From a checkpoint of a small transformer trained on Wikipedia: MLP 1152 SwiGLU, a variant of Muon for these matrices.
MLP neurons of a small language model. Each row is named by its layer, matrix (gate and up: input weights) and neuron, and shows model dimensions 336-399. Each number is 128 + 24 x the weight over its row's rms, rounded and kept within 0 to 255. A neuron's up and down rows have the sign that makes its largest values positive.
After each neuron's rows, "fires in" lists the words (lower case) most often at its 100 highest values on Wikipedia text that the model never trained on.

L5.gate501 [104 133 151 177 137 122 144 100 100 110 134 139 117 140 140 103 118 102 158 145 137 135 115 149 112 125 144 104 141 114 123 132 130 108 121 120 158 119 161 147 146 105 159 106 136 132 140 113 123 141 145 152  92 114 149 136  92 166 109 142  78 128  66 119]
L5.up501 [171 110 159 126 145 140 127  88 132 104 120 114 138 136 106 180 149  95 126 156 117 117 117 129 201 116 147 139 109 141  99 119 128 151 163  93 131 126 134 105 159 144 117  88 148 176 143 125 156  98 126 118 127 141 121 117 161 166 129 127 128 147 117 111]
fires in: "over", "for", "of", "about", "after"

L5.gate6 [106 143 128 127 120 180 114 162 156 102  87 172 140 151 177 151 150 117 144 124 113 112  80 172 112 127 119 124 145 113 121 107 164 100 119 110 130 147 143 133 105 175 142 135 107  94 125 169 146 133 102 128 126  82 166 115 101 105 130 163 115 137  97 111]
L5.up6 [131 118 165 148  96 132 148 127 109 147 114 175 122 177 119 145 127 138 108 126 117 153 116 117 107 119  99 135 119 144 150 120 162 124 144 123 125 176 110 126 109 139 166  90 107 113 102 148 132 129 127 142 120 162 141  86 157 106 131 137  98 175 110 119]
fires in: "and"

L6.gate55 [154  73 121 102  84 119 171  83  73 126 161 135 129 136 151 112 150 125 130 120 121 109  88 134 158 130 114 122 130 104 154 134 111  90 128 100 146 133 123 145 103 116 149 108 131 153 126 143 129 116 112 179 138 141 140 132 137 118 118 120 132 114  88 107]
L6.up55 [138 125 142 135 125 101 143 137  98 127  97 107 106 152  86 137 103 134  84 114 140 162 147 151 128 100 110 152 155 100 137 112 146 127 165 123 118 124 134 111 157 119 114 160 127 179 185 138 145 113 132 102 125 144 117 150 136 167 102 148 105  88 141 158]
fires in: "it", "he", "she", "was", "became"

L5.gate1054 [182 156 128 121 110 131 115 110 128 172 121 140 127 157  95 159 163 117 127 103  95 150 174 167 110 137 115 178 115 124 171 140 103 107 122  90  70  89 127 168 141 150 106 109 117 117 139 121 116 150 126 108 141 167 137 158 139 132 177 136 145 112 118 111]
L5.up1054 [145 142 150  50  91 130 121 169 104 122 131 113 120 112 119 128 121 132 147 118 152 105 138 175 117 142 124 129 125 111 142 157  82 137  98 105  92 125 125 151 151 141 147 147 137  95 115 118 108 141 148 120 135 165 129 137 108  91 111 138 135 126 157 118]
fires in: "following", "two", "own", "remaining", "rest"

L6.gate500 [124 148 110 166 174 115 122 139 155 110 119 150 122 166 151 133 119 129 125 167 122 122  89 112 143 112 101 156 140 137 120 158 103 172 132 115 135 140 129 107 157  87 134 155 139 160 128 126 125 129  95 122 162  63 135 115 104 111 133 117 129 104 157  99]
L6.up500 [102  90 144 130 143 155 119 126 132 122 143 100 106 156  91 102 143 105 120 162 158 134 103 136 142 126  86 142 163 145 151 134 129 120 155 108 123 158  90 128 131  98 136  79 142 137 118 115 117 135 130  95 146 124 145 161 141 140 118 122 120 139 142 106]
fires in: "and", "are"

L6.gate72 [117 107 136 100 155 157 128 138 134 115 134 116 144 162 150 157 163 124 120 140 156 160 151 128 113 136 148 147 143 144 119 106 118 108 141 112 134 124  99 163 145 134 181 122 135 162 157  98 147 136 145 116 118 142 107 195 140 128 169 106 118 108 114 116]
L6.up72 [151 118 143 141 105 143 119 126 103 134 107 106 133 116 171 179 149  74 116 140 102 147 126  93 136  90 144 134 131 146 126 119 150  99 129 146  89  94 141 103 102 103 115  99  97  74  74 123 136  98 136 141  83 115 138 117 130 157 149 109 138 141 127 143]
fires in: "for", "to", "on", "as", "of", "in"

L4.gate882 [129 144 147 118 143 135 167 142  91 137  92 155 133  83 101 133 152 130 169  94 133  89 121 148 102 193 158 131 143 135 108 145 145  73 149 119 154 177 166  79 113 105 136 121 109 135 123 101 113  90 158 114  94 125 115 143 120 148 116 149 153 166 145 142]
L4.up882 [169 137 162  87  97 115 154 137  91 161 137 140 128 102 127 120 130 137 143 157 165 119 132 128 139 135 114 153 147 148 118 137 126 116 149 127 100 118  54 135 137 100  95 127 122 156 153  93 151 130 159 124  91 148 143 146 103 135  96 128 157 132 133  91]
fires in: "for", "to", "of", "as", "due"

L5.gate779 [128 103 160 175  93  88 116 140  83 122 135 112  95 162 151 132 153 120 125 104 144 129 133 140 139 114 133 153 146 122 131 117 167 120 104 132 138 123 123 100 138 120 182 119 131 124 140 137 140  91 117 109  91 116 106 134 146 112 143 148 145 143 147 146]
L5.up779 [152 135 139 131 163  75 143 151 147 130 142 106 134 119 143 171 167 139 129 129 158 162 131 125 115 114  92 155 106 154 123 164 157 177 159 174 114  80 125 100 152 120 134 111 133 142 119 107 123 100 108 101 126 136 137 113  95 145 136 129 137 110 132  93]
fires in: "of", "and", "in", "from", "by"

L5.gate658 [169 110 130 108 115 190 148 133  97 106 123 145 166 132 105 119 126  86 119 125  95 109 142 134 120 128 130 122  94 131 146 118 110 140  79 150 128 113 144 125 159 117 125 153 151 107 115  91  83 174 122 100 141 123 121 118 125 146 158 108 130 136  98  95]
L5.up658 [124 126 161 112 119 128 149 121  77 117 124  95 147 140 104 119 151 102  90 125 132 103 152  83 131 146 142 149 181 141  92 150 128 124 114 131  95 123 135  97 100 130 155 176 132  81 140 129 138 133 135 140 120 137  98 142 148 140 142 118 112 120 129 140]
fires in: "following", "own", "of", "major", "below"

L5.gate1115 [120 106 126 124 149 141 131 144 151 136 140 168 126 130 130 159 156 129 138 103 153 107 102 120 105 125  84 107 100 127 137 153 104 137 135 121 123 137 111 197 124 112  98 131 156 129 160 137 103 118 130 116 137 152 154 103 112  97 118 144 137 160 131 149]
L5.up1115 [147  99 119 107 136 113 107 144 150 119 146 114 138 152 125  92 154 118 140  99 152 113 109 144 106 143 102 121  97 132 136 107 124 131 154 125  96 117 113 165 172 100  75 128 153 161 124 123 122 122 119 101 148 160 115 164 159 150 126 143 130 136 165 137]
fires in: "that", "who", "it", "he", "which"